From a checkpoint of a small transformer trained on Wikipedia: 104M tokens.
MLP neurons of a small language model. Each row is named by its layer, matrix (up: input weights; down: output weights) and neuron, and shows model dimensions 0-191. Each number is 500 + 25 x the weight over its row's rms, rounded and kept within 0 to 999. Numbers have three digits each.
After each neuron's rows, "fires before" lists the tokens most often just after its 100 highest values on Wikipedia text that the model never trained on.

L9.up63:538503481537490514497497494472522516511483531492494507493565467535521509488477487487528447480504536450436520510516514488513439457487535448558519523443462486506443493464528525498514480450516487481514512490513505479516522490533479492506486523499494508490521511535494498516532530473469495506494519477513518490524500530589478497492534491521536541519509504523525528516513526508496506491476473511521543476486498534492497528501480499470475479518533509525511513455510487495479440519484505481480475466452506515516512530507531491501511501503531512472469518482518465479500498480527518475
L9.down63:515446501504470489487518484495502504526493498464498502567484470475497483469537498527528549485474485496508513558485494480496501545533505440449485494490488480492485535479513464532526475505494507505565485555476506498498538531513510509486498533478508486474514511513505513473485524474496520529509507488519487471503508509515520496441507469476472488512515471488483492500489480468501502478520542534510478513488477486512524461478460532497458549516498480543524507525443498528536490496456475535492518536493462485503491476538474486492530496502530518527525488567542525527474470483478534518
fires before: "{", "s", "==", "====", "–", "==="

L7.up222:498491499479501484483520474501531531469551523486502543483504481500519459461501542467474486467492480483497491470493543524506527496507501471446489538486473522491488530496514484497509491527522481473508515506510500511492511472528489461499503508511530456559517500460494481481528558507510520534482479476473475487507539513506542495523565495502449519521476461518422532489532494492484516497464445491496441509521502503458530498501513492469475494489496477537537501527470497490488488490502518539529557539523519502552515487521534487500499488477521520532483479520479535535477521488486491519
L7.down222:479547528518496555514477503478504472479485508520496499502499486502499539456460499469473471543524538518498527530446508475479501518504480491466494499526478503495488509491518413505496462528505492538521495501494515462531494488500473505491499512549498484523472514489499489516520493458508531486527469448472492522518478493479486495502545463480491494474476483489502491482485473475470497489540527469444513519490499538518502511433471491448559517531481515540514529554506453506536529515529479513501511504529510497467498491503523534473501478505480490523550483489508486520537525495481463540
fires before: " |", ".", "–", " ", ";", "+"

L9.up537:524490508504496474487448534517507542490487541452488491507516506475490518540469482497487473462492514525429579464519484520536486488486479491494528515509482564520473543529474501457550473516482458491490501468494487450522456500524520460483477449490457486500484511511501482486497498500461512533493490505478481524505502550506521487515529493490512559550516539474502486487503542511512497492523450499529494484514491535509509531497507535496489453492524489492516536489507487501483536477559548471500486539492483523477499515520476496482502516491533495486463504521506506505512479481508518485
L9.down537:502518479443510513494493516512495547497474506506494524522498451505515496482460501541502474521486455498508474501505483465525494525502482565514508457546511481536518500482529497534511478484472502495500529460553512474490505488482509487501458517473495521474486503510519502558519513535497528498494481527500516483504488502447499526488485523493499487490468509497529492500477510466542479531498510477492501462502499511428496531401499489483468509527474465505546552502492506481485517502562484478515526491491502514553506495510473499500501462502484520532539516499484523468482466569479498527
fires before: "\n", " The"

L7.up35:527501467489489501525482483475485538553560480473503500524532531493468502491505521472507505514512536477503461502526466525508491453503483489468539497496498539474531504493488521485507517486550474527495510474504507476486489497498492517494491509521533418559523525517504521499498503484529568494495492491474499502521520494503502456490501492508509524511487534497494482492498460570447463515503437520498485469490517468512507539512500491522516512486543548532516486528520518481506457482516468471516479537493542502558552483472490511502508471475570473506507480519496484502502488477499521492
L7.down35:481506517491508494528525499486543487526515471461531496479488524482481462530496513555478483498491497524449522498500524483545473473499495581526501522493521498522468489428496484535500507512507479531518438513494492529483558503511516523510541500455471525484539498474502484477516477526527527504476421517507507519462473425481475473479509526498517484498526512510497446539471495516512524550493515472509488519502491503533487499455500490517489550494476502497486490506517489517523489478502489455499496467505481468475518504488497495505499497497463508487497527554468542520512484532503507514
fires before: " |", ".", ",", "2"

L5.up207:479494441521501501481517500520454504518531491508503490536512536517511449501507541499502530522461532501516481447553495501483449507487511495496456526489463500510493510524515531496498464502473514486485487463515506496478503490519526485476461503513499516513539517511446507467478509510504493487426548485523482520489542525513510498491489487547474513519499497478507525507523470525498493490464455553483499522480518518475486478532484514556462465510528482494542517486461504468515429525510520466499495493498513512556542480507530467492511513476515524470471477482551509520537499472525512477
L5.down207:473529509523490488549552502527516469512501494490533474519485489510525523472495480461488462478475510541541513519497522479526510497479520458503485527565476501459517509482548556511503504497519512491500513542461517455533482502530484528467496505491508502528459479505504526506507517441499500514498503479481462505499512503486478486505444514492485485524448519479505499507508506524461496463445477471454483564533468508500495509470472454480482515442524493528494487524522513510535512501483512533508484447513540492495493540517522508481482453502507508520509521449526514478490535498529498479
fires before: " ", "9", "8", "4", "2", "0"

L5.up233:559517426488527495506535461494533573503522477495499539506567529494489469495490546472523447498526466520444491478479503540498503481495491465498499511478490499501483526478526512506495478516529448502525520478506514515510531478537476494484515480500515460515538499474474475513492588483499486521469504497488483497488495497526526465505530508490469489519516479507444510479533487474508480524466476490528481537519519524475512500487513464481493507483490513482568519481513538485470491483504484506524507533505518509549529505489502461489502498506515485506498473524490496548529486490486551494
L5.down233:501582507516481555466463528434505496465487503488477491487530518517509510477490534505507483505467510547505482527471540487454493487503468502481484493543499477492480487497541439508491487506513462508507526467506524516519506464515483475482523480561522440528474500481497479483541490508490546482503466453501510545524491494496496485534526489461518492490514495511500514495475491505485485486500480472488514513489472512480495513476507487474530495482519522528502539578501484502492526520528464520454519479502489548514483491515528481488496478526485480527542500488509522555484524501463451525
fires before: " |", ".", "0"

L5.up378:495508440487506460493489464507494504496513510508533507494493520504467444503533558450488501481520489485515480523518491500487503495483484477519472529508493515472508471524446503468513514549519485466471523484536514539494504463518474472507526478578505509524508487467453532454480470490520532501450491495500477481485500513515528522513485537555535494512514462508494520455522488497505519516550471464516517526531480490484515516516529539522492504521527472492533465509484530520511526555506535522508495446475495484531502497475552488561481499481468528498504514507517510512515489488476467493
L5.down378:516512499480546533505469498503506548501543517476495487480486470512480499461467476487535509490516503521480517472519478526463529474472534483490472519523521552487471527495497462501517480519525518524514540466487492485466560515479535508535485475531489516530507529519502514463493530480527502534523475514502499418488507493534547486521481489486492491487497462497481569495525495499495505512473482448519532500480477554505518506515517498467497493536465437451562477477472482485490487495508560480457509484491527469494491466492490520488501501517478525500522470512525522490516507477491502471
fires before: ":", " |", " votes", " zone"

L9.up745:505472467487527460505529515510493518516483524490476495493495555496478516502531556476449496508488483490529474449528470519522458523478497492467444503440483486459482534486438507488473505532519524522449474484510490534490476490507503493463513497488486464513519486452484510517498471508497520473499511504530468487521499534552533484514495495533497482489517490436532511472508504484481464527467477521535514506525524523485560518505488485529500483523490513494528462508519466493473499573525542482513501478487514529490524501547492504544557477508508511516501489500512500529531512513514486479
L9.down745:490552545504469501511529480493545507533513498489490487525517469469508517522527505497459535522477512490572523472496498506485523491490493464457533520508510526493511526475494500480490499532490498523492470577508466520494504507517540516539519506437475504490532521532507534520476478513482505463528495503530510496490489486509484504467489483534495499496495530476485479525474436522481524495464460469476515506480488497530481463472455467497514489490459517524523453513486504458480544511483519513480487480469509486470480509513509549489519481499464536546515507511567512455488543500490534483
fires before: "1", "2", " time", " ", "6"

L7.up15:452513516512548441500524510454518507484509531506509493464509485502479505490513481477538477482496508518441534521538495517508536506484494488556507482486506523497464518499518503508537472537527519460505456465485448490525511473496468515498502457514550492510513522474524496505515492479471604511501539508530478477491481527524491521525508482484497517516550486488464522453473519503483498533492482471512496504470503501494535497513503501493502477549551544475464517525499481527463512484502506494465536433508507489519481499471504463515474495540477477466485504491482507527521477517501499495
L7.down15:533505504471493506458467513442498488510511514493457524550493451466495480493523506536491513529443539495487460506523524465525481517482475545520527463494511465452523510503535486542468535527520496490523483488510521508508552505510506468514501550489482530517504516479464511498476474517496469469498490475485519485504515443507505525474498543546477508491514525459531458515459501510514493498495545509520438525496487485549493537480526450495489519513473480458518485488469507497502527462496501515536525514529512468503509499458509490503471515483518533491463458514532512501517519521531486497
fires before: "ed", " by", "ing", "1", "or", "0"

L9.up252:517520448468512503473466512482492511494536536500487507484479481535439498541475524443490520477509496517454478489467528479481475491519480489517498500452439527506527518484490514476535526511519485471480528504521495509486513466507484462500487510559508517519528482506536532492484464493512512496467484510525514535506523487550495528529499468524517502544503528505502525453576499472523498531521500496466492538509499482494563522546482515500534484479493529459541520463478490515490503524467509503496514506512553511496522521483477497547512503486472509470509486466501480477498456530460482481
L9.down252:478524441491489477502520478547493489513499506479537493479520466510487505445521516528491510544454524524491515498453532505527478479497508520535483524489505489463478481469506526469469533515520517551531498537519504503461496536552497492485478489532461463479510502473511556518500521512501496498523461550561479481543484486518502516529493452505528504489512492462512503483487540503504495535502476470490532507491522504519513500517501451476488526471473478490492441482469507494496517490466547533491477495475513468511490507572520486501482508493484548507533468481498499495493478483532466456
fires before: ":", " |", "s", " (", "2"

L9.up724:513498537503492472527448521483523519484475526461499483486542522474466510523484477488479464484507527516429529488525467505530513505437507494494530538486500552494489527518486501456481498532517481472505509461502485491517468529520527439480469451509464506517479487522490446516526484519475519492492512507456468523525500557500495508534468492516482540511512520475479474469478523508513493535516477492508505483525464520497468501481485532504502457474528530493527527461549489481493547485552505474550495506480512524516491499518477494449511517512507485481474480514532515485535497503537484510
L9.down724:501501527454495494485481504516482551501485486516503510496450459508506500505457502514455457529506454492519456499487514465491514522513512566510507483546520469537530477474539484531503478490466494503500518481522523487481504477493499510517469525469552481503513518511519494525510494509495511491524501516501572495505506520467500485489494523489522456486505496496516467482510514471530489512522496507513495444506482522452508522395504481489510545477498443526505543495486512457494501489533488486501509484527488541515490487479473503532516463513500499534541501507493537487482472537478486571
fires before: "\n"

L5.up402:505517488478507504499481512486474565466563481472489515503512528494501484507481560477474479482490486506469529494513474534467505484476476474492480479499499481493527472494540537496514520528523491491490489498495516509523517532487501475481523514473508486518519496486480492464480530503525510523475516522486504466475499484562492514484487536507494527568535491553467553507542491476507487528449459492511438532504478503497576476504514504511440510520469508499523492498485550478478462508529487487543511513507499530548509478493468448495497517507531468511491513462497473485540490508503467465
L5.down402:510517520485503527517473503523505502504490491452498479488499533494490507507508501542477496506455476483509518482486505518503447536496519567481464514519489524498504509505529490537494434536516505480511465505459503547531515510508490538533499469536490478513500481533529497485499543448471491482492489463494520539497496449477423508463543502500487502505481481536494506520500521472487503567521496497501496521481490491485460506442464512499510559477503439491482459530504475540539529472483499509484500480492496490510501476540513487485524519506489491492546488500462571485501484523503475499
fires before: " |", "–", "+", "-", ".", ";"

L9.up509:521468486533539480484477505527508513474510496470478486519505518490535509500503547486513500495481492539489495502492501531489475504540519491532472530467503520496522520502496510463518482464526530499491535476495527468480521464538493506490477503517483479514501480500501499505521479464513516490476514499503481514540539486491456508562504506479459526501488502509518516463492540534490517489475474556495550448519490513478557504525500505496435497527450469475552436483515508533523511484462481500527503538491567507486470523536528504527491495497497555508428466521516485474521496477508476483
L9.down509:513534512551494455500494477513501473513458498525478494489472497466492511498514463523481508503463468468510491467547535509495478491479498516478521532493503464490480537526506470462498484523511437512519529475455504481481489544471469480531452538488452540502492490490515524476483511484502473535507515451515514486472518515485542507519525467485503487515497509501478539512514514511551485545483484498491492530527484488505497543482462512515502517486515535451468518507490546521503502494490474510504501500513527499481518513522483527499555498486495495490488512504518541438553522545431556466
fires before: " ", " the", " his", " a"

L7.up667:531499484519519490469466494532510555503520545459488514528517510543496491499465517480485514485506489495478512473503481511498510505490501512525506471482465513450527459505521501521515470496525499490502507463495528475436477504488455511483456535523554467557517491485518481525499506527495512567430552503531501493496505479484478485520507483513513512493518503483474503485486466469509489527519471480529534472504489521472496528490523518486486507519487519513543508495458502518480470487512485521473521538510534580506539476527513471503535477570532459501491467473495491498485475530494473487
L7.down667:536510503539486512526514494470525482445472498477487465456516498457481499474493513545508460536475528509531490504484513509509509526491502553498437523503516505515462522453469494493490503510484487533483477520476485486518533485492507512508498526487487500487482551517486491467514486480514500529484503521490480471520467517453492526508543497523447482513513504483555491515439548524470508490458515491471485541516519495510502459487513481530523487473508463518504545500551530508489564501477496505467480501542490487468458545478511502528494551533487473500531531507502498497525523461538487508
fires before: ".", " |", ",", " /", "–"

L9.up440:551456474481498519491483488465497555520499508481480516490507501496464478524485489481484500493488509506456481469529505510497506521470499512499531524463460501491453518500464514457524505463516501492517455501552477502509518477515484467464489505509454483513498486522487508494522524505490492552494513478543470495507509552491536504541531470494488545510469525553496478475486525515473497477499472523513525476537479519470482593491503498516483423491489484512509513457492491524486488500513509515509515509484533548534500487537496509505517474547562501469514477544504521487505493496485555497
L9.down440:510472493498487491503498491499508538513502512503522515471526494513489498520467505584500478463513480513461490481499509495497502582487468638514511499491454479524479508500482499496514484507510473488482467459529494493511511475509486507479452504477514489494493477496533461501470500496484504505538493533503510479495496525425491498502495483519523530508524519486502475497511530492495496488499457525486501459499482510485538512380497513476516495470498483513486527476510484486506502526511513500490535520483499577513501512494483468516497507513521496530502515482529485501515494490491498522
fires before: "\n", " "

L3.up556:519507483524473503482485470492507516523524510509493485487507489516465506471499526478466499484513513528447579463499475513522517545425488470534484491447473554500531512537477526515536481529479481496498517509478458442499509467514521491458449491469501478514533499433465475472508500512481507508482514472509493511487537531531507491529534528467504525519521482474525502472520501499516501525488475498500465526499480542497524535517498528511483496500499530484538509522481513460533518507525471459534535486494478547528493486500541490493497491511501500455509515471507491523506503442474525520
L3.down556:533494483486533474459505507542493515520506472477488445507456485470439560511486526489450497475457445496525480519483498503507481511491502473495474481513469490514490482544543499471506504498509497537494476522506551495496473551503496500498473529485495536516507525497478540444518523529541451500503505506479514528488523509461506498550518466522475486486493502525526532539501510513511490503469516428499484536521464533517522486526511474476490518507492505426457497488501481476507530517497508539538499496528512470527508513521515510501544466455488532482516500508519491462502497510489467498
fires before: "\n", " Round", "s", " "

L5.up750:503505496501482518503490456490483522467467463526541492501542507490482509500488489460465538523532498500457568536528479513504520507481502489508500467490479505511512502510506467497478465540588482485492482498502499492456489483537511486462476551503517477495525518482493508515529464495497543503490481496512473502522503499528493489524522451476525515457521521477458493472492514488503501577494509493512500496484512518482533541514450544487528506517503508522468513473485471477471445536491480506508507552485536515491545502485537461538490517511495476467481498449477508545508483535519522515
L5.down750:502533474476501514516521524479544504496481531476422485498502456458519490531534509536505525534511502562528487493496473492515511458568459517523524514461505484482486518484548472522474571469524487488511500488521522528492531516506486488507444512495486520469507510485500468484524484544513518528491503484497512524503488500510488522485474534498490469498491511470483473509490500492468492489481496518506484523470495469519457479482545460532447465475497468517429482510497520496510510502495497501465518523528490502459471503482490518498538523484559495495493518525474504510476564518474529503
fires before: "0", "3", "4", "1", "2", ","

L5.up187:496527453513521458474521472493514523497507455468528485543511522465511503520525526484484435520497493504480511461490532499492484519496494509470487529497443503478494513497529492468521516492539498525461495479507479476477533519504479524510472528510535497519455496431576435536549506503500478518522486513495453488498525495511544485545492451519493500476501454495517521489463520516517469496479449516523516480482489460496509497519502526520503481513499518476510520519489492490506482512487479508491493524482519513509537507491533451483517471514471491474517521503537505542561544505514545486
L5.down187:490503485441489491546507528503506509546486515495499481513488530441462502507483470528509500517491481499444490481498486513498503492504496487546526525470564525477546468506501532497518512514498533445512507518483488517492492539438457500546513503500478506525532531511476526500512482525489457467487462504455500545517483461498499487452526545487538511509486517514493475501485479482504503530524488496471499509499515547555466517491522495547519495546485473502482444504514481540497484452495507510530488506512525480469503499476476480528514512541470498481510476473438534479516505489489469482
fires before: "1", "0", "2", "3", "5", "6"

L9.up633:530522457484546500501459519516506527510502522493517523504528504494507479507512536474491498494508490492522455476513496533529484441488471479503469458506509519465484530483478496512519514563522491518456514486498519432486526534528475460459499478510478493547447505505549524520488501496505531491520498529492478460503481502530548492512482498503495480461502464488499520480560474512492521552488467519449523512494523496531510500520457528494484505559473521481502454469475510502497507529488521513561513490492535481503500512486492489518507487465480517499519488504538534471552478491444501492
L9.down633:480512499444495503472491492496471479479481494457556464471533494447524500463516474514493497534525530524492542514469523479549499479495486501523477540504482521496499483505504510518511505513520510493485491510478517509468546518492501542489531488531533492509494505499497510502513493502493535500538441534538529473528437497513499510476493532495488491482509509515469544495484518458519507459513441499515510486450548521488517528509537475493460504536513473478508511500492525475468542453506509537536492524483484477508497464465542501478502546442527489526490454505453501502516484459521511470
fires before: " |", ":", " votes", " active", "ed"

L9.up407:501466513504543544490465495491536558433493542455492517493538527467511518569505490483523456482483523511468518470502488533520474475461508464473495508504482526512463501514509524441554529528491455501472485472532516493528489506522478462519502438479467498461509501524495466483519469513507532510493482504484466490526496542521500543519497501560499564490484515516494501490490553497487525479528450492529503511514490489460482524494497495472481481524532518513491530467493503508465524473530518524533490506462504513514504492488499497504498512502510524481456505508495533466493500504512518492
L9.down407:508481549511490464495502475498514520508521446525496514501446464497517465502475492535492478512483498476520471528467528465490518519472501568499541503515499508514511479485520466513519491477480458479506488492552529480464526472491490506483475539488544517487526457468543465522492501518491525501532494547499503517534497540456516501525509485506489501459475480520507494497477522488513488510545506504504487472503485496460510483439504508477505502489540461523516510518503501472504505467542479511512511488510513523533513491495475474486490443503515489542530527491524536471493477525487501613
fires before: "\n", "E", "W"

L5.up587:532498457458498485507514506488516520477513490503479499490524513447455457522494493443481506488527540501472545526520489523535495511483497500514513481500517476465455501485507520498489524561498511500431482482501494532477510488520511451492509462500471511508548542466482536474516499490491579476466489491525480503503523518551537514506513525513501538490514497493505481478510472452480486525474498490525467483496530532513529533492489509510483462487554520532506470509482562516479467492508510456537519525487496491474514508504532456536492505498533452526481487508498508516483513508479449514
L5.down587:510543502488520519543527489475520513472447509467479473461473485553487526504468485538495515494473492492515531493502506516503519482521511567488503496476468495486487489481519483543471557460536482495534484514435510563470527501495477517462495537493487563483524511494478496510490507548503487535461443503493511516480459483458532495494501508536474492497489479527510508516496501452524487486492507500467488518493489531476490498504545491519481525485502459511469492501508534510516503462504492566438511523543507511484465539498502501501494499493493499479503491495431518515496539524501500506
fires before: "0", " |", ".", "3", ","

L3.up324:498525485552515470528474496517533522507546557448477512478507531504502518496504477468491490493497518517474545502464528566530496537491499488458526491492492500485470513544533466517489495505495489532505533500461540443529465502537515468490468541520490482515503469450463435502504490498477518530482494522489457497468504523496496480571505504488455491500518512492511505492485498544529501487504475483518532481515517512495489553514517455506533502469537507484499467496485522492534442516501500517500492513519517498474506505522520486522500492501479441466466507526549522484503518469482498493
L3.down324:479496485498498470462426498467477504489480509504507478495530502526498511483524513556514504493471508519497491475532493498516524593477536533493457467524504528528522524543503465470532513537472557478497514498530501570499487484539501467501473491489483505501492502515509511495521484475492520482534478517547505494461489543465486496492482479524492482516481489508530531526549502492496442516472478464477484442477473501477483503466489524482508491487497514456468538507531508514506537492456479513509497510500500484520502560536511496542525474517475542521489481523465497507490507504494488525
fires before: "\n", " ", " the", "s"

L9.up498:550529499537515463517467467475483512474483485496514486471547524512456515518532457466495471468517499469469507486487530500520452509454528455517523520477451506495473479496495550488506464504469474489515505498522497490492484491520483537473530500504478481537530528515518497500490477508496509533439489487509480474499531507540505468499558511455530573495490521485458473505494527484502494554523488486520523457556521503498507556509512490499501523557555498521511499475519485494462490469514486515509518473515521511537511491499528492528493504487536507457492501461483490498473505497525491516
L9.down498:516454467566465517528479465484464512505541528486539484501544493527513483501500503488510545514519525487489508526461522470482506504499530462497497533445481538448477499454494494451495508517516505474501496582499466493517506501550478490478529532479483481513550486479491513477492533449444508505551518492496477491486512518552517472494494474488491495482496491503538504520491501536463522481448504503497506511490539503533509458494504480535476497510523514510534493534487503494506482472457541542510522503482492502528480521509488541502470487523532501501454483490505477524483503466529517497
fires before: "==", "===", " ===", " ==", " ="

L7.up737:488485443507514537507508483517508524487533486490488490485510469512484492491500511494508466475478504489473484495489523542512492529491497495464445499469470485450470504507520501496525455507543500472502514485519497549437537462504482488495479475563515465542557478474491461464471554485480508528474480491492509503497548511497471496507571483523472508489455468525464507500528517502503485524512434505512490521497505511446516530494511507494496519513465496503537500511489495505503505494501509544503537480537533525527508460496521452514487486519559525518529516513503499479462466501487461463
L7.down737:433542530487494563546486515466485488488484530511509498487485512500498529483477505542514487497522512518466533530489520470473502532530496539482484497522486512485475529495485431502466453518489476546516513485482521478540461481475480494521508502499486508523490542532485473510566462510529506493524481460482486517504462466491482500476535497509494477499508489502491510522499488515464508473537526476475519501467477537547502491427473509507544507507501485500525521482521490511498521513527487470494489505501429522473506498533528524473521493531461485540510487478451513496537519498464484529
fires before: " |", ".", " •", "\n", " Time", " "

L5.up396:550496477509515535511487474476517509499506496521479517483495478510449475532482558450499519473494487520474489466533528492498449485525475475519485502472447502486477481536511508530553487493505466550519481472557507490472482463533490448513509520529523509515529429481466543482483491525546518477502504510485508490499534505548502468524477512482519532494559509523451506467531508481486510481509472461493522503568500551507522518525490510524500502501475474508517504482487513517489503546491523513543501497500489498506510465521489479517482489499509496484500539490525494439503516473505484507
L5.down396:474485501491482494524472500521500524507529514486520476483493470531503505545509527466458535506466507511514495452457528552464476482540471497480526469525506501490469505472504507519517500491498503521538540542517512499471531490499497508549503497504511514506493500463480514527458476489547501534509438507482519502463477484509540494522503492470476489464498540488484569532503517533556518492499490480507473505475497473555544532498535532484467517486463445507531476506509501468466485498504492474516525498478545511458475541514478486494509490525488527470519487464538500468473495484499445523
fires before: ":", " |", " (", " zone", " active"

L5.up501:486498466543490511476471536527486479527555516504503479501520511501502501480497499511501496545487496508499514484550511506480502499488480495505486485504497509498492529561527511484462471521542501508506477477499482479429466493509525484477458551571486519516506507500485521481453565457522487507516526498527502489511502489512499485561507485514500474533507499510509514500504468475517472529506428512544475494499529501468482530507476477528498497489479526499497480492484512482509439510510451510494473496501493509549463501469497483525476549539527484508475442512506513515499526509512534418
L5.down501:504492522467517489476488479473518511523516468531537530510497476489503488480465479551458485448471510502517476522472504484489502483507505535498539501514496511504495481463505507529536491488485474509514517505489517497545494496483491525495561451482539447484465490518516486548527444509478526457512524486492523512504494433490466491524525479491491490471512540527492475545490520512504499508527485436481525499523459531507536487459506513462526536490527512521495548492501475478497558515477495497507538473464523470466532495520484531466475494531503536537529525504484485504497474505520446509
fires before: " |", ",", " ", "–"

L4.up693:541489506536483492505485479529470509533508518481515493496523511538492497484499524498488529494524490488430534452477465490516519517457444497506528528496472523488516482507467542509483489529504473505503537507466473425478465478503526501435465456492468483515494461483475489442495498497521496539492500517501471535516507508507521510513535496483498535529538476470513483462494484553531518507497484514514449533502513540480490510528489530511493492518512499527545476520511507493509525522480445522509542523474507542504527461500526487495445476504499479473510530489500481511533492490494557506
L4.down693:539475476491504471478516528557494522526515478518484451518499478466455541514502494484447498481460482470511475528481480494515494519479493446496479502530492486507480478525519488461510490479499525552450518511510550535497526547527487496514457491497490536534492525498488561481512519524527476491514490509507523458490516514469510520539527458536494490491495498515560500536486526513481457533487505463485508526525452525527502491518500484491469512460481488432465488473497505493500536521479524531540481501537536461538487511501484503505530482479487496524516496493522493465527471504499470487
fires before: "\n", " ", " Round"

L9.up145:504472536506509505476427514508516525486503530455498487485528480532478520503479523483452495468461516510469529493504520521524459515454493500490499561499511519479474556499490512448519495502485482493485480478486500466480496469511499465488509484500479463551481503478501493457519531502482491546452484477513495482490501555506517533533548534527477524484502504492493492454480530524509518512520478496542488486520463471466502584503499502499499468491509501492535518443517494509490504501541558499508461491499516544503493474507509467523493515528528501491495510530540562477508497492485472505
L9.down145:530490489460496502511515466477514534514465488506511525510486469463506461507504455550485492517479488482502482520483493479490515529479471620501504461513488506510472472487508488506508513457497484480511498484530498476505507497507470526487438493497538518521495480479510518515510477552493544536522488496488487476533469533444483549515501476496509501513482512542521475499477499486514479527511512492502515460523479495397519510461505501505520492481493473521484527476515514463482508510549481510523502501498513528526497484509529481476506454519529525508535518485476526489508481504475538553
fires before: "\n", " "

L9.up212:523490473495552527509459501510540549490487548436506530506519524472501520546500476491478505461494532506478510465512482524545474497463501472491474520510543552501502501518492494477532476517484482511474495451496513460514502474510533480496501459483462500494536497487482472500527498503491523524477457495472480519523483530512545529538502482582497538497511497498519492473510535544507480496533459490543505484509496515478498567510473493480513468516511492504517517480497497489497517502581503505510494495475507503497492489524480470495504521506489509476469516500541581470524496510480475493
L9.down212:525496487493478485533489485532512510517470486503509526495456450492503483506481465568466488518488475487515456502490515474522532568486519605511519503527491508506495483517492483522495508459484499477491515500533506487477508490528478524490457516499556491506502506490496519511530494517469514527509472497489521473532482503381500506527511497498501491465469488515513450505451501486499481506508521500494492469513478520439510529477515481467513500497494452525494511490501501470499520502550501531510512472535528524506485472496527470513492462505512505524540507503497531475502499516478512549
fires before: "\n", " He", " In", " The", " She", " "

L5.up536:497486502549515487494534498504499505504498476505528494524541526533510492520492527489509535538420540512482495526556498506528465497503505493499490537496484471472497477453497478471521464506484519495481482489542496486464486526488537485499484487493499478523501479499473509526510481509478509520455529485497466477477546531487495534545483527489469533501499512469498509500475510485505462536501461497516517513525483465485510523502433544546451483471503489466525531487520521503474486542509508489515473452480478511538509499530556502479548549490490494453530468488527477491562504513496511466
L5.down536:491472452494478464558536514487516491505475493523508533442467478475560508509476478471496491493486463520480477487550503498563556520496539521465486500490491498477496543508477482551511559513542515519499511453474482509497506491535499458485497548473492525504459504524452501495472503485474480495502513489496512457541494519475515505487466489480477485532465456493479504494527519505517492490481494489474484504457528504507534533500493525485520468479490515527451513494508492522541475501479491540468516556518479483525504531505504534548506506499504535498463502511508483476521506538530532503
fires before: " ", " the"

L9.up749:540480476538497499501503491506496495492522508483504504539536527515501498483502558499508504512467524524543537493514470544484508484458478500516491523444497523450484502490462508442468498496548501517501476513537457493464528498525534483498445500541483487520540481510525542452500462522519515498491515504518440500482493515504494484530507513513480509488512463501497503427531483556495523478502461528473510493509495500464540508542480502571504469523489511471533504526510504496511485498553474478505493537507491531519505481534544514501502482497514531498478485479553481482542493484495496479
L9.down749:519490510484429531512515499507508428491526519490476463503499474513449500454502492538469548522473524489481498479497517499501491482506497555478499551474512495481496511496455509493523508471491468505526527531475518485495499499494482511485466491492499547501523504491494510458484552513484521526539483507512489510476505532512515488495513469514529490515498462468527526509505509505476488488488445507512522578477474502505488504493498506538509494505520498498472478516486494514460499468502526523577497458538516501501538533512499540463511491480513490506482527506504561421492492546488468453
fires before: " ", " the"

L7.up682:517484512529489422497537466469515547513515444508491485530579482504476516502529497473517505498459485497462501512507468539487505526520496510482520500490510496450473502478501511462491486521540471495498479506514487508523514520540478513478481497530495457537489462480533500484532470511565562467513499505511498500499504526495453516484509470520502494502504533481504473485489501508494448543493482483509442535529552513519535491486478506538499490516500512498491521513537499466490490557473462498513461482474509514516523488532522469529491521532476474504521460494500470505525497549512476482
L7.down682:517451511486494546513485547488515504509495485495446486511459432456506487513473493523509520516494495452504517496493475452521539479500516543481484489532507494495531473505510505574529497475508497503492512492448520541476517478489522516546497522513493539484510549543436474527475507507505501508469461508469518496505468495460507513510505531466479474488479500545507511550523553485480543470471492516486517531483475532482470533479551500501502494504510480492452512492483527506500531474499517541505538473526484495496482490477472521487532467506546499465487501494501540492495523495488517475
fires before: "1", "2", "0", ",", "5"